MLP neurons of a small language model. Each row is named by its layer, matrix (gate and up: input weights) and neuron, and shows model dimensions 96-223. Each number is 128 + 32 x the weight over its row's rms, rounded and kept within 0 to 255. A neuron's up and down rows have the sign that makes its largest values positive.
After each neuron's rows, "fires after" lists the tokens most often just before its 100 highest values on Wikipedia text that the model never trained on.

L2.gate265 [157 123 131 167 144  67 122 108  89 131 173  92  98 166  82 137  88 104  97 174  72 133  94 160  64 155 124 119 112 154  71 122 151 123 130  71 120 107 142 123 132 123 144  84 136  81 145 111 185 161  63 131 109 123  77 103  99 184 128 124 143 100 157 120 134 201 101  79 103 145 155 163  65 161 156  90 147  99  85 130 125 163 110 108 138 131 103 100 126 189 117  50 104 112 147 139 145 105 118 153 130 133 163 219 121 148  55 143 147 106  93 139 106 143  98 133 159 186 164 140 133 142 148 160 141 117  92  84]
L2.up265 [140 101 167 192  98 176 134 138 163  61 127 148 151 126 151 112 137  79 121  82 116 122 124 137 110 121 162  69  86 126 130 124 112 135 153 128 129 125 147 175 147 120  99 114 128  79 151 194 115 103 142 102 117  55 145  60  88 126 108 128 154 129 146 133  58  96 129 133 120 109 144  77  81 123 126 116 116 113  99 126 139 167 106  70 168 108 115 158  91 164 100 136 142 182 148  90 157 139 135 175 157 134 157  99 143 179 111 118 138 124 170 196 115  84 126 113 120 147 153 142 148 107 176 112 134 151 140 177]
fires after: " |", ":", " /"

L5.gate154 [124  86 106  93  90 150 115 134  95 141 111 122 142 162 127  97 160 100 193 120  57 142 176 135 103 129 152 126 148 137 134 137 103  94 132 146 169 146 111 145 171 136 106 111 153 122 100  91  72 190 124 145 151 165  84 131 183  90 142 153 121 159 171  93 102 176 222  87 161 137 149 125 167 143 153 106 136 170 159 176 120 183  43 142 119 159  90 163 173 149 144 147  83 152 150 155 137 139 158 163 138 118 117  85 122 152  85 185 124 119 156  94 122 192 173 127 139 162 141 107 140 169  57 162 106 156  98 136]
L5.up154 [140 117  99 111  84 138 105 113  49  70 137  94 112  86  61  78  59 168 161 103 130 127 133 127 125 133 109 120 141 165 111 185 142 191  87 132 173 168 109 105 164 120 147  80 111  95 155 152 102  97 130 155 158 139 130 115 121 165 129 119 101  41 109 116 149 175 139 157 195 129 136 142 163 142 112  97  48 114 236 141 130 119 103  98 138  93  82 142 137  98  96  75 125 159 178  98 137 137 123  79 144  89 139 111 129 158 158 128 178 141 162 151 133 102 153 144 156 141 145 159  88 152 126 168 127 203  56 142]
fires after: ".", "9", "3", "%", "0"

L3.gate255 [145 134 140 149 168 107 132  67 115 112 158  98  96 126 111 115  92 100 175 105 128 227 127 159 176 150 172 131 125 169 146 153  82  91 112 136 151 107 144 143  95 162  91 152  80 146 136 136 117 149 148  63 155 139 131 152 170 108 119 128 128  97 144  88 110 114 158 111  73  98 161 116 108 183 184 139 132 140 142 104  73 126 131  72 152 160 127  78 141  82  91 182  98 151 156 172 145  84 137 133 131 154 143 110 132 149 104 132  59 126  84 183 160 146 165 159  99 136  18  87  42  56  99 111 112 135 120 116]
L3.up255 [134  63  97 130 122 134  65 146 143 128 150 145  94 133 163 164 124 101 110 171 147 142 114 121 114 125 150 134 165 138 116 154 119  95 121 149 155  85 124  59 155 105 128 123 110 206 119 166 112 167 120 134 141 166 128  94 120 138 118 160  48 121 164 129  38  84 159 126 139 100 169  97 103 149  52  91 124  93 189 168 104 193 156 110 146 119 131 100 142 125 105 105  94 153 134 171 107 111 100 116 162 137  86 134 118 142 109  76 174 171  73 154 149 167 122  82  96  42 142 164 143  93 169  65 136 125 130 134]
fires after: " a", " o", " A", " E", " compet", " Area"

L5.gate379 [ 97 129 153 143 156 129  91 154 162 158 100 121 184 158 151 147 159  68 160 150 142 121 108  95 139  76  70 162 157 109  83 149 126 149 114 148 167 142 147  69 177  58  86 146  94 138  83 165  99 125 129 131  96 148 142 120 120 125 108  83  94  95 172 176 107 107 133 135 156 163 158 101 122 123  54  68 107 129 109 136 166 116 130 143 107 110 113  98  96  76 183 102 134 158 132 172 118 152  73 165 126  97 147 201  96 109 142 174 172 139  90 118 169 135 171 183  57 123 114 143 120 148 135 107 124 143 109  84]
L5.up379 [194  88  94 159 121 134 127  62 124 100 160  85  63 125 141 144 199 129 100 177 163  82  66 126 187 143 173 105 181 107  97 167 114  97 135  80 100 118 165 136 104 116 102 112 142 102  71 123 121 124  94 110 157  51 145  63 195  68 134 189 163 138 169 112 112 185 116 145 118 126  81 141 128 182  85  66  86  78 116 132 145 117 111 145 143 177 194 121 136 140  76  93 112 214 121 108 118 130 125 153  98  91 144 124 119 103 188 126 140 107  55 131 154 142  94 102 159 120 162 126 150 143 190 132 132 121 118 120]
fires after: " /", " Total", " code", " Density", "-", "0"

L3.gate398 [ 81  92 133 140 117 108 149  93 102 157 124 135 174 185 158 150 129 144  92  80 130 140 115 149 134 102 109 182 111  85  80 187 136 109 145 115 109 151 107  76 115  42 148 139 108 100 147 192 172 130  68 142 156  60 172 123 101 182 114  55 134 111 135 143 135 133 151 178 153 162 110  64  83 118 152 155 153 146 123 126  22 128 153 128  97 129 115 164 138 118 120 137 169 135 163 155 108 136 240 146 168 148 117 176 137 133 126 120 152 212 106 110 148 121 150 113 134 111 145 158 145 107 165 105 150  87 129  73]
L3.up398 [ 92 125 215  71 156 104 110 130 163 138 144 142 101 138 125  88 113 114 117 101 180 107  58 134 151 104 120 128 106 139 107  92 101 177 124 175 145 171 106 131 176 128 119 137 130 123 150 114 133 118 162 139 140 129 114  69 140  98  88 171 120 120  76  71 130  53 133  92 129 121  83 126 183 104  69  55  82 155 115  96 119 107 166  90  79 145 129 144  93 192 125 148 127 101 146 139 136 147 101 142 183 118 173  85 114 108 180 127 140 132 167  88 129 113 155 189 121 139 103  90  63  77 152 122 137 130 137 131]
fires after: "\n", " |\n", "6", ")\n", "4"

L3.gate188 [143 175 124 111 159 161  81 124 113 112  88 104 110 154 122 114  99  83  97 126 154 167 108 118  99 127 101 126 129 172 138 127 165  98 211 170 110 121 163 135 137 140 161 112 157 189  90 164 109 122 154 141 188 166 154 152 155  79 143 101 164  93 169 182 185 178 141  82 151 164  99 120 112 112  85 109  89 139 106 122 111 122 170 131 120 140 165  98 142 132  89 152  97 183 114 150 127 101 128 128 190 113 141 167 105 147 167 128 120 117 153 122 112 214 144 122 161 152 121  74 170 147 157 134  93 121  81 166]
L3.up188 [152 107 108 109 152 135 151 151  91 144 149 199 115 130 120 125 102 152 142  70 161 101 151 151 114 143 145 122 118 186 120 118 139 139 107 167 120 147 127 109  56 138 115  88 163 153 165 117 114 151 193 138 136 104 159 100 146 157 184 115  31  87 139  99 197 148 166 131 105  97  80  94 133 158 175 180 119  68 104 119 160  97 151  91 171 157  92 138 135 137 104 115  91 166 110 113 108  69 197  82 149 181 100 110  95 111  97  75  92 170 161 142 177 193 168 109 143 120 111  97 135 165 129 182 102 129 153  80]
fires after: " was", "D", " D", "R", "==", " R"

L3.gate147 [ 95 155 103 144 117 157 159  89 152  85 156 104 123 184 209  85 151 148 121 142 195 132 148 128 132 142  93 135  69  81  93 109 136 153 114 146 121  97  74 116  34 149 155 109 111  94 129 169  92 122  90 157 190 117 142  95 134 146 140 120 154  93 172 135 167 149  70 129 113 158  87 160 136 127 180 124 169 153  85 142 100 179  83 113 105  97 106 118 138 134 187 112 187 101 121  88 152 136 137 187 120 145 103  76 117 141 119 101 107 109  86 146 172 109 173  85 128 110 131  95 150 164 143  87 151 134 109 168]
L3.up147 [136 155 106 114 131 102 107 139 138 149 121 133 119 167 148  97 109 144 113 104 148 123  97 173 150 118 200 129 102 161 146  77 141 116 135 165  93 124 107 141  99 179 181 147 101 101 166  73 151 155 180 139 129 121 141 118 135  67  75  91  73 187  89 102 153 149  89 169  90 162 163 128 124 145 154 129 126  89  51 131 107 168  93 163  75 128 122 100 202 152 128 136 130 117 128 136  98 144 116  70 121 170  94  70 195 118 139  99 125  95 108 165 153 150 127  78 123  63  85 157 115 107 135 174  93 148 120 191]
fires after: " |", " M", " H", " W", " V", " L"

L3.gate366 [138 158 169 168 124 118 139 138 164 180 107 187 113 117 162 155 165 180 141 131  90 146 178 102 160 191  85 111 126 146 146 117 173 148  48 156 100  94 118 176  89  72 149  64 140  77 155 102  94 116 107 168 120  48 139 136 178 171  89 128 111 118 108  81 115 186  87 123 117 106 147 142 135 184 163 117 108  81 114  81 112 135 101 100  99 147 138 154 163 207 108 197 154 148  98 161 124 123 144 166 174  65  99 128 101 184  96 167  91 157 100 113 176 103 103 136 210 131  96 146 109 150 118  77 128 106 113 138]
L3.up366 [172 102 121 124 152  62 114 111 164 121 149 103 146  74 136 119 134  83 141 107  92 118  80 144 210  91 139 136 136 116 148 148 150 168 163 163  80 172 121 142 125 170 143  79 150 132 106 110 168 125  81 162 133  92 108 102 180 141 125 147 191 151 147 168 145 157 149 144 137  68  95 118  83 143 129 103 172  60 131 118 109  94 142 102  77 126 108 115  95 139 110 136 101 139  45 133 127  83 145 139 122 156  49 153 134 149 150 106 124 160 163 137 120 165 120 164 140 114  86  90  72 126 146 135  81 178 141 105]
fires after: " |", "°E", "°W", " Ron", " Ke"

L2.gate361 [103  95 138 129  70 146 111 151 158 120 143 110 231 145 108 140  73 148  50 112 153 208 159 159 170 118 206 135 151 155  69 184 129 120 125 146  69 116  99  99  89 110 102 113 146  93 120 149 202 145 157 128 151 101 149 123 135  85 119 129 152  87 113 141 128 116 120 119 144  93 136 105 118  64 138 132 175  77 152 141 169 127 139 154 145 112  83 142  91 111 103 146 167 134 149 182 188 105 154 159 128  78 106 151 187 118  93 177 144 117 150  95  99  82  84 157  77 126  98 103 127  97 164 108 111 147 127 130]
L2.up361 [141 145 126 134 165 112 145  90 144  29 189 140  98 129 127 125 121 113 173 115 103  26 129 135 147  96 124 138  99 116 132 134 138 145 116  98 107 164  31 168 145 159 175  96 132 128 138 146 182 159  85 180 122 129 152 125 131 175 168 116 129  53 152 180 130  83 151 131 129 134 154 106 134  96 146 140 107 121 178 123 154 130 153 141  89 141 115 130 102 153 140 128 151 134 179 156 135 160 131 138 105 133 173 167 152 139 132  97  93 133 122  83 146 148 187 128 159 107 155  86 148 124  99 121 214 108 173 159]
fires after: "-", " the"

L2.gate380 [114 176  82 160 183 151 142 101 149 151 128 111 168 152  95 142 159 145 115 124  57 117 157 162 183 111 161 148 137 104 130 113 130 125 146  96 147 188 104 104  91  97 151 125 129 148 159 179 136  76 100 161 177  82  92 130 180 137  90 166  94 160 141 101 123  98 138 163 130 137 112  59 124 135 135  85 124 146 141 138 139 158 129  84  93 132 133  97 110  84 104 148 174 134 126  99 179 156 108 213 136  71 105 129 107  90 122 127 150 195 219  98 139 187 173 100  99  55  94 173 123 107 155  99 166 152 229 154]
L2.up380 [110  94  79 169 160 169 154 135  74 150 132 141 153 181 149 124 117 175 124 108 121 105 133 166 124 170 147 121 120  97 150  85 100 173 154  94 105  70 130  47 171 113 141  95 145 138 120 129 163 150 124  95 176  87 143 131 186  80  73 157 103  96 127 116 136 131 119 186 126  75 125 107 140  96 140  74 147 163 111  70 141 122  67 120  84 123 133 102  66 107 113 179 167 148 132  98 115 100 122 136 152 179  74  65 129 130 148 147  91 144 100 152 140 114 130 148 125  91 115 129 134 176 184 144 157 111 150  83]
fires after: " |", "-", " Time", " •", " ("

L2.gate377 [111 114 179 140 154 121 120 161  80 151 142 129 100 115 119 154 116  59 163 154 147 143 129 116 133 146  55 116  61 146 123 150  99  95  63 138  88 169  77 118 147 128 171 149 127 144 157 116 132 136 169 148  84 116 104 103 125 117 150 111 152  42 135 128 129 198 115  74 124 160  94 110 161 160 121 135 152  89  70  98 169 110 143  92 174 118 117 102 139 140 147  72 123 144 190 112 155 153 124  82 102 151 105 160 101 119 140  75  88 123 122 205  99  98 148 112 181 163 123 123 196 188 151 111  64 138 128 141]
L2.up377 [173 145 133 166 161 128 117 121 135 130 110 154 170 142 146 163 147 103 124  84 104  87  82 101 108 146 131 106 154 144  86 162 180  95 159 123 117 167 146 111  88 105  94  95 172 124 184 167 140 108 138 128 125 121 153 156 169 141 163 123 123 171 112 142 141 184 134 116 117 123  63 165  97 132 136 149 110  82 126 101  80 154 167 146 108 160 163 112 174 117  64 126 126 134  73  92 169 118 130 143 168 122  78 172 167 137  72  94 102 123 105 178 113 106  70 122 104 110 194 208 118  87 128 104  97 102 151 121]
fires after: " /", ".", "0", "″E", "″W", "5"

L5.gate88 [ 68 127 137 142 203 127 127 108 179 139 102 151  43 174  80 129 157 163 100 117 145 104  63 112 103 175 126 180 157 162 141 183 148 107 152 111 113 151 108 142  91 158 133 149 158 210 150 125  96 129 163  79 108 153 138 194 155 169 141 125 137 131 195 170  98 114 158 152 152 142 130  94 114 103 134  79 122 106  94 154 129 182 146 114 174 133 206 141 110 136 128 125  88 166 120 135  80  83 104 168 131  92 129 139 119 125 138 153 163 119 133 155 138 136 152 112 129  93 110 166 186 137 156  89 126 192 148 155]
L5.up88 [ 92 169 106 106 116 119 108 159 163 186 191 148 160 218 115 156 150 138 109  95 129 126 129 164  98 156 160 210 142 168 115 150 100 117 157 143 143  98 133 123 162  91  85 107 122 120  96 142 198 145  95 136 101  83 165 141 138 137 137 128 146 121 153  75  69 146 138  76 145 161  63 149 124 181 168 131 119  90 129 141 174  95  93 157 145  92 130 127 107 157 114 131  80 119  74 159 141 131 132 108 144 162 149 133  85 160 140 193 136 172 137 152 162 124 102 113 109  93 143  72  92 137 171 125 106 124 153  93]
fires after: " D", " G", " R", "h", "C", " st"

L2.gate38 [139 102 178 163 122 157 141  94 137 114 180 198 123 109  97 115 151 153 140 126 137 169 118 152 166  63 123 150  96 187 123 170 101 119 120 142 128 106 137 137  49 103  82 178 116 152 147 175 137  88 152 187 203  96 104  58 169 115 174 124 105  77 123 113 114 125 160 133 146 142 103 137 137 133 113 130 128 131 142 150 168 127 140  75 108 128 122 117 131  95 103 163  68 131 126 150 148  99 161 191 151 106 139 150 156 155 115  77  81 164 134 139 201 153 113 130 174 128 124  92 168 123 117  93 148 150 121 200]
L2.up38 [ 91 155 155 183 121 181 130 102 125  96 132 144 120 156 113 166 149 152 175 107 149 181 140 136 129 173 150  86 188 120 127 105 127 143 161 140 120 151 162 211  64 140 162 143 104 186 154 125 129 112 182 158 128 142 104 152 111 147 126 189 125 153  78 117  80  78 100 123  33 129 137 117  76 130 102 136 130 173 117  69 155  90 117 134  99 133  87 121 123 143 125 164  67  82 111 226 162 127 116 173 140  62 112 126 150 124 155 114  97 104 226 165 130 167 140 137 110  17 105 109 161 161 132 167 116 140  96 132]
fires after: " (", ")\n", "\n\n", "-", ".\n\n"

L2.gate430 [135 189 142 156  84 120 145 153  64 146 141 114 107 117  92 114 131 122 118 145 164 169 162 178  89 132 150 136  98  84 147 159  71  89 174 103 118  84 113 126  85 154 154 117 130 131 123 148 112 136 121 162 160  73 134 130 152  89  89  97 121 118 157  81 101 141 112 100 110 108 125 124  94 166 121 113 129 137 102 150 132 181 146 119 113 182 146 167 122 111  54  77 131  12 120 226  97 125 149 139 110 155 109 130 109 141 134 175 148 103 138 158 134 163 130 140 146 183 213 159 130 105 106 147 104 132  71 115]
L2.up430 [ 96 189 129 169 165 114 120 191 115 146  81 121 145 165 111 122  80  79 163  86  83 184  88  93 152 143 159 122 121 115 127  83 151 112 195 185 179 143 114 176 141 145 144 134 132 180 173 130 115 181 113 156 138 109 156 135  78 124 111  98 189 116 117 144 192 123 164 135 135 154 122 190 110 104 127  62 162 109  72 143 144 102 151 132  88 122 139 114 158 145 124 175 118 127 123  78 118 138 165 150  97 104  76 153 165 130 135 118 171 108 164 111 139 113 141 152  67 110 122 141 133 118 141 164  71 167 153  82]
fires after: " (", "\n", " "

L2.gate48 [162 143 134 162 143 179 132 149 185  79  64 142  96  75 145 113 118 129 145 138 116 107  97 149 122 140 137 138 143 176 147  95 207 154  93  99 180 152  85 194 121 146 142 135 189  74 103  68  75 141 104 140 171  79  83  89 108 160 148 134 101  91 154  90 158 114 149 120 155  90 130 132 144 123 108  99 144 101 133 170 137 130 103 114 151 175 172 134 192  81 188 118 157 169 138 168  80 155 134 110 127 134  86 201 148 113 116 101  94 121 156  76  87 205 140  66 108 103 191  73 154 189 102 113 145 112 139 114]
L2.up48 [140 128 185  92  37 161 163 162 142 122 117 165 141 127 124 141 140 116 122 172 106 143 162 138 146 141 124 143 143 169 103 144 132 139 115 131 142  90 146 158 140 121 120 142 152 112 157 178  43  94 163 119 138 120  94  97 122 138 175 136 136 141 115 155 128 180  93 153 223 128 156 144 169  96 159 112  80 122 121 149 124 135 134 101 147 133 133 130 138 153 121 108 129 172  77  75 113  99  90  90 119  95 150 193 102 149 140 139  94 175 130 131 158 121  70 141 157 107 116  86 106 182 125 163 115 153 131 134]
fires after: ".\n\n", " |\n\n", "\n\n", "″W", "″E"

L5.gate125 [ 95 167 180  81 129 148 101  97  90  65  75 128 131 160 102 139 154 166 126 168 102 158 182 144  60 129 197 143  95 115 136 156 129 112 136  73  95 105 108  62 168 126 186 206 116  96 186 174 125 106  96 152  94 169 146 143 156 140 158 142 135 128 175 132 103 128 151 161 141 132 126 115 118 149 128 131 137 143 173  86 111 143  74  53 156 158 135 136 159 109 109 118 139  53 126 147 167 102 156 113 155 137 183 167  87 140  97 136 140 120 123 136  71 131 115 172  50 149 152 124 155 145 155 117 109 160 156 106]
L5.up125 [144 133 132 121 142 127 114 120 124 121  71  92 127 193 123 175 145 115  84 166 151 153  98 159 159 111 124  98 120 173 126 114  92  87 179  45 133 102 147  96 102 167  69 108 181 132 186 132 132 196 167 117 147 128 105 123 146 117 110 156 122 107 149 122 104 203  93  75  90 153 114 148 187 179 100 138  66 132 117  89 178  78 106 116 111 138 141  89 145 120 135 126 188 112 146  69 157 172  73 132 135 148 118  97 135  93  98 103 141 124 134 108 126 143 152 165 179  76  93 144 167  68  95 107 154 142 157 206]
fires after: ",", "1", " the", "In", " |"

L3.gate237 [ 81 117 157  77 115  73 104 132 153 161 120  84  85 154  76 154 142 151 137  99 175 113 171 119 147  89 164  89 225 143  96 126  80 144 145 165  85 170  56 125 101 173 111 125 155 111 138 105  95 117  96 145 110 146  75 182  89 120  87  99 154 128  59 151 116 128 147  81 170 170 106  68 178  66 165  88 136 124 104  92 145 191  96 124 128 162 142 155  70 125 104 129  94 104 145 125 196 110 112 150 108 172 184 119 102 165 102 182 112 114 106 101 136 184  85 138 130 140 169  97 109 126 115 103 149 143 101  84]
L3.up237 [ 75 139 115 132 149 143 102 121 133 127 127 113 201  60  74 112 179 122 104  70 100  52 132  97 134 125 104 135 105 106  95 230  85 169 143 106 133 160 126 111 100 161  95 120  97  84 153 191 129 111  59 137 142 151 203 134  92 183 140 129 135 185 145 146 112  71 162 119  66  75 157  90 139  78 127 124 113 102  92 144 115 171 145 155  88 123 118 198 131 123 117 115 161 184 116  87 121 158 158 105 120 106 107  89 117 126 143 108 123 157 110  86  68 127  93 139 134 172 131 175 171 122 113  82 111 186 115 101]
fires after: ",", "7", "2", "5", "3", "0"

L4.gate360 [130 130 189  80  92 181 111 122 154 136  86 136 169 152 166 161 116 105 106 174  86 120 104  75 139 124 163 183  75 110 143 150 108 159 183 129 134  87  80 106 132 102 111  86 140  87 113 178  91  61  73 151 140 107 141 137 137 188 147 155 160 121 154 118 162 153 127 140 166 125 121  99 110 175 142 161 124 153  86 106 106 166  90 114 134 156 156 100 128 136  95 114 128 119 152 131 156 126 134 114 163 104  88 100 128  72 113  60 136 177 130  94 144 144  96 136 126 131 102 158 144 185 174 109 128 164  92  82]
L4.up360 [143 147 135 128 167 176 124 120 131 133 108 171 111 155 102 126 124  93 153 179  77 141 163 144 130 182 100 122  85 147  99 168  79 167 127 165  81 109 100  90 116 147 196  56 155 113 152 140 120  92  42  76 194 109 154 103 129 101 124 124 170 132 176 200 147 156 109  97 154 107  93 113 164 154 110 125 118 119 125 177 121 176 148 133 122 136 116 137 146 150  51 139 129  93 174 132  99 138 134 129  83  92 171 168  82 193 114 165 131 164 167 109  83 119 196 137 125 178 104  72 123 159 118 116 152  67 183 166]
fires after: " |", " /"

L3.gate118 [131 190  49 147 159 104 104 150 102 118 136 138 120  98 140 152 126 110 122  88 114  72 148 106 146 106 121  99 193 163 213 129 145 196 144 125 101 119  95 131 107 135 106 128 142 185 109 164 114 197  68 171 177 171 109 115 126 104 152 101 167 142 158 183 130 122  96 158 124 106  57 199  96 130 103 177 120 154 108 164 178 140  78  61  84 193 110 134  73 118 126 115 124  63 158 110 123 127 143 147 185 148 180 172 193  93  83 152 103  84 121 160 131 106 163 108 188  79  86 179 104 116 136 112 171 154 105 123]
L3.up118 [157 154  96 122 172  66 117  95 155 211 106 129 136 155 117 167 131 114 131  88 169 116 142 119  62 108  64  83 115 178 145 129 188 157 156  95 188 137 168 101  72  95 143  54 153 146 143 155 147 151 125  98 117 117 117  95  70  90 132  82  74 107 140 146  28 109  96 139  93 151 118 101 183 163  64 117 150  88 165 177 132 155 111 146 170 131 129  83 116 121 146 101 144 122 101 129 101 133 114 166 138  88 214 154  97 104 100 133 167  92  83 107 161 101 148 109 157 130 113 144 121 130 154 118 119 193 161 139]
fires after: "S", "D", " S", "R", " s", "P"

L5.gate343 [ 82  83 114 150  93 170 147 136 139 145 103 104 135 160 143 111 122 113 142 122  95 142 105  87  87 150  88 142 141 173 100 110  83 126 132 137 141 177 135 133 132 106 121 107 123 121 139  69 105 114 132 143 139  88 100  72 124 134 100 145 137 177 145 153 116 112 112 151 118 152  73 159 159 147 129 158 122 153 144 131 152 127 175  80 121 157  86 104 157 146 145 100 161 165 118 202  73 140  80 182 139  86 197 192 125 109 161 167 122 121 183  67 145 168 160 117  69 129 137  93 149 159 116  76 118 194 127  77]
L5.up343 [ 55 114 140 169 119 166 148  76 105 133  95  89 108 101 165 134  81 115 157 160 131 124  56 170 130 112 128 124 127 171 155  96 128 115 108  98 150 123 134 117  98 105 132 136 147 112 103 134 150 176 144 134 196  82  52 151  91  84 154 147 151 192 156 144 139 210 146 138 118 119 109  84 118 108 176 138 174 151 172 166 143 183  79 127 131 186  76 124 130 162  76  98 118 112  67 154  97 150 180 153 151 165  96 165 126 137 146 157 129 162 151 131 113 143 129  74 143 168 159 119 147 145  87 116 116 151  94 110]
fires after: "\n\n", ")\n\n", " Density", " |\n\n", "-"

L5.gate67 [ 69 161  80 100 168 120 113 166 173 177 141 127 143 146 148  63  94 128  86 164 181 171 131 117 105 122 103  90 135 158  96 142  82 165  75 137 118  93 174 181 136 109 192 156 254  95 151 117 139 136 210  99  89  94 117 123 151  99  83  78 148 116 145 182 165 117 146 129 145 146 122 143 161 129 151 164 111  93  99 152 112  91 154 131 192 158 102 109  61 124 128 158 161  94  87 137 160 125 111 179 172  76 131 106 112  99 173 139 121 107 169 105 107  87 128 172 133 140 177 115 181 122 185 177 117 117 169 109]
L5.up67 [167 144 140 120 140  88 150 183 126 107 181 125 152 104 104 152 125 157 114 140  96  71 168 155 104 116  73 103  78 108 137 101  57 144 104 149 155 121 143 132 102 104 145  78 139  80 134 188 127 142 129 115 111 114 169 187  80  81 132 148 138 136 199 185 149  95  85  76 139  90 137 126 157 127 128 151 154 136 103 137 182 129 173 143 106 112  89 136  82 144 147 152 141 149 130 141 155 100 124 110 177 188 160 103 157 149 155 158 107 106 148 163 169  87 179 140 131 125 151 143  71 156 108  79 147 158 173 152]
fires after: ".", "ra", "7", " J", " A"

L4.gate367 [ 81 123 129 145 145  78 126  83 126 140 143 149 152 145 136 104 113 150 128 162 133 129  93 101  98 144 125 108  71 143 153  86 136 104 161 175 123  38  62 197 123  66 155 114 111 139 180 164 158 113 102 118  98 124 105 109 125 174 103 137 188 145 128 118 170  98 146 143  86 134 176  93 122 166 132 163 145 145  85 173 125 148 210 132 113 119 192  92 140 152 110 172 107 144 165 129 154 135 119  97 136 153 148 102 111 120 223 116 100 123 158 150 111  84 133  80 129 137 194 111  91 100 151 100 106 132 160 116]
L4.up367 [100  98 173 106 148  95  83 117 132 165 148 153 139  91  85 108 143 123 119  99 108 134 173 130 171 112 188  59 145 110 119 109 126 111 122 145 110  92 105 129 204 117 144  88 148  87 128 150 102 118 164 151 127 122 107 151  86 177 136 134  99 142  82 148  73  93 123  96 103 170 132 127 124 121 186 128  87 200 153 112  71 110  98 116 114 108 151 121  93 135 132 173 121 121 110  85  95 144  98 114 116 160 140 102 116 107 157 102 133 150 154  50 137 142 159 139  88 147 176 156 120 119 165  80 126 107 184 130]
fires after: " J", " j", " A", "os", " a", " Hor"

L5.gate399 [117 167  65 119 142  92 144 186 153 179  92 121 123 176 153 142 167  82 155 126 150 154 109  86  91  97 136 146 127 190  95 176 212 118 115 201 135 125 126  94 100 185 171 179 105 166 126 152 136  52 214 115 140 119 157  91 121 140 165 140 199  96 152 111 120 127  94 107 174 144 121 148 150 213 110 124 139 137 110 104 138 136 104 147  65 138 118  81 102 120 150 132 140  91  91 134 182  96 145 115 141 142 137 131 105 139 146 143 110 142 113 160 157 171 133 111 111 119  92 132 157 190 107 102 106 158 110 103]
L5.up399 [142 117  58  85 111 181 195 103 159 173  67 134  88  86 124 145 143 128 129  84 111  84 157  94 148 110 125 181 100 111 119 184 200 124 198 128 113 140 143 117 110  82 118 166 138 174 142 132 158 133  56 156 119 117 176 116 118 141 119 123 137 115 125 104 109 182 149  94 128 153 101 111  91 165 120 130 126 132 107 111 161 168 134 155 153 128 109 120 144  62 180 107 161  86 118 194 158 189 136 155  48 159 148  69 160 153 110 118 140 144 131 143  97 108 218 117 150 117 111 117 192 127 129 156 103 155 140 110]
fires after: " Cro", " Z", " P", " T", " Af", "ap"

L3.gate358 [ 91 126 128 166 139 163 145 156 167 129  85 177 140 122 169 153 153  94 171  89 128 157 160 114 120 142 106 136 135 120 108 157 177 100 162 118 117 173 117 135 176 121 112 130 134 160 117 148  92 191 160 122 148 108 211  80 181 191  70 170  82  79 148 110 168 126 103 200 174 139 101 138 105 116 137 163  67 120 137 151  84 118  52 104 146 169 108 144 102 159 130 144 173 172 121 137 123 122 138 142 154 150 111 100  89 146 114 150 139  80 180 140 189  99 150  95 114 131 170 188 193 122 127  88 125 112 142 117]
L3.up358 [ 85 170 131 189  88 157 152 122 118 106 168 177 130 140 124 133 161 188 168 110 107 183 145 136 175  85 131 139 140 155 106 148 157  94 133  58  90 107 117 150 131 155 202 112  86 161 155 139 145 163 128  94  71  85  99  99 114 170  93 150  73  88 127 165 174 106 137 158 151 132 123 121 119  96 199 113 167 123 117 109 166 157 116 117 124 129 137 123 155 119 135 139 133 124 143 125  88 115  91 189 105  93 168 103 117 110 183 140 119 148  99  69 136 106  93  34  78  76 119 166 172 142  95 152 191 126 117 146]
fires after: " V", " Mar", "V"

L4.gate84 [121 165 199 146 135 102 107  77 137  81 139 157 114  72 148 119 133 161 128 101 134  73 114 140 139 158 118 119 180  79 142 120 118 133 128  96 125 116 119 138 108 183 129 184 114 113 150 126 121  93 125  81 161 138 122 158 122 202 118 112 168 124 137 103  78  77 114 103 143 169 185 133 159 171 170 167 152 152  76 129 139 112 116 119 171 154 111 156 115 156 123 129 110 142 131 138 120 120  98 137 100 150 146 143  72 142 161 142 153 177 132 173 107 126  41 139  88 173 131 119 160 157  87  83 138 148 142 130]
L4.up84 [ 93 113 181 143 157  99 168 106 132 108 142 112 161 111  95 159 187 134 128 116 146 102 118 201 105  95 150 112 129 149 134  85 159 121 190 144  92 142 116 164 128 124 134  76  59 159  66 156 130  99 184 114 135  98 141 159  94 205 131 115 143  99 119 196  96 163 116 151 122 110 174 163 162 139 178 188 136 118  90 104 130 173  86  73 181 110 111 127  87 152  66 154 147 178 114 111 191 151 128 151 124 106  93 165 152  94 106 152 127 135 196  50 159 164 129 118  77 121 121 139 169 142 139  82 122 162 166 107]
fires after: ",", "0", ":", "7", " B"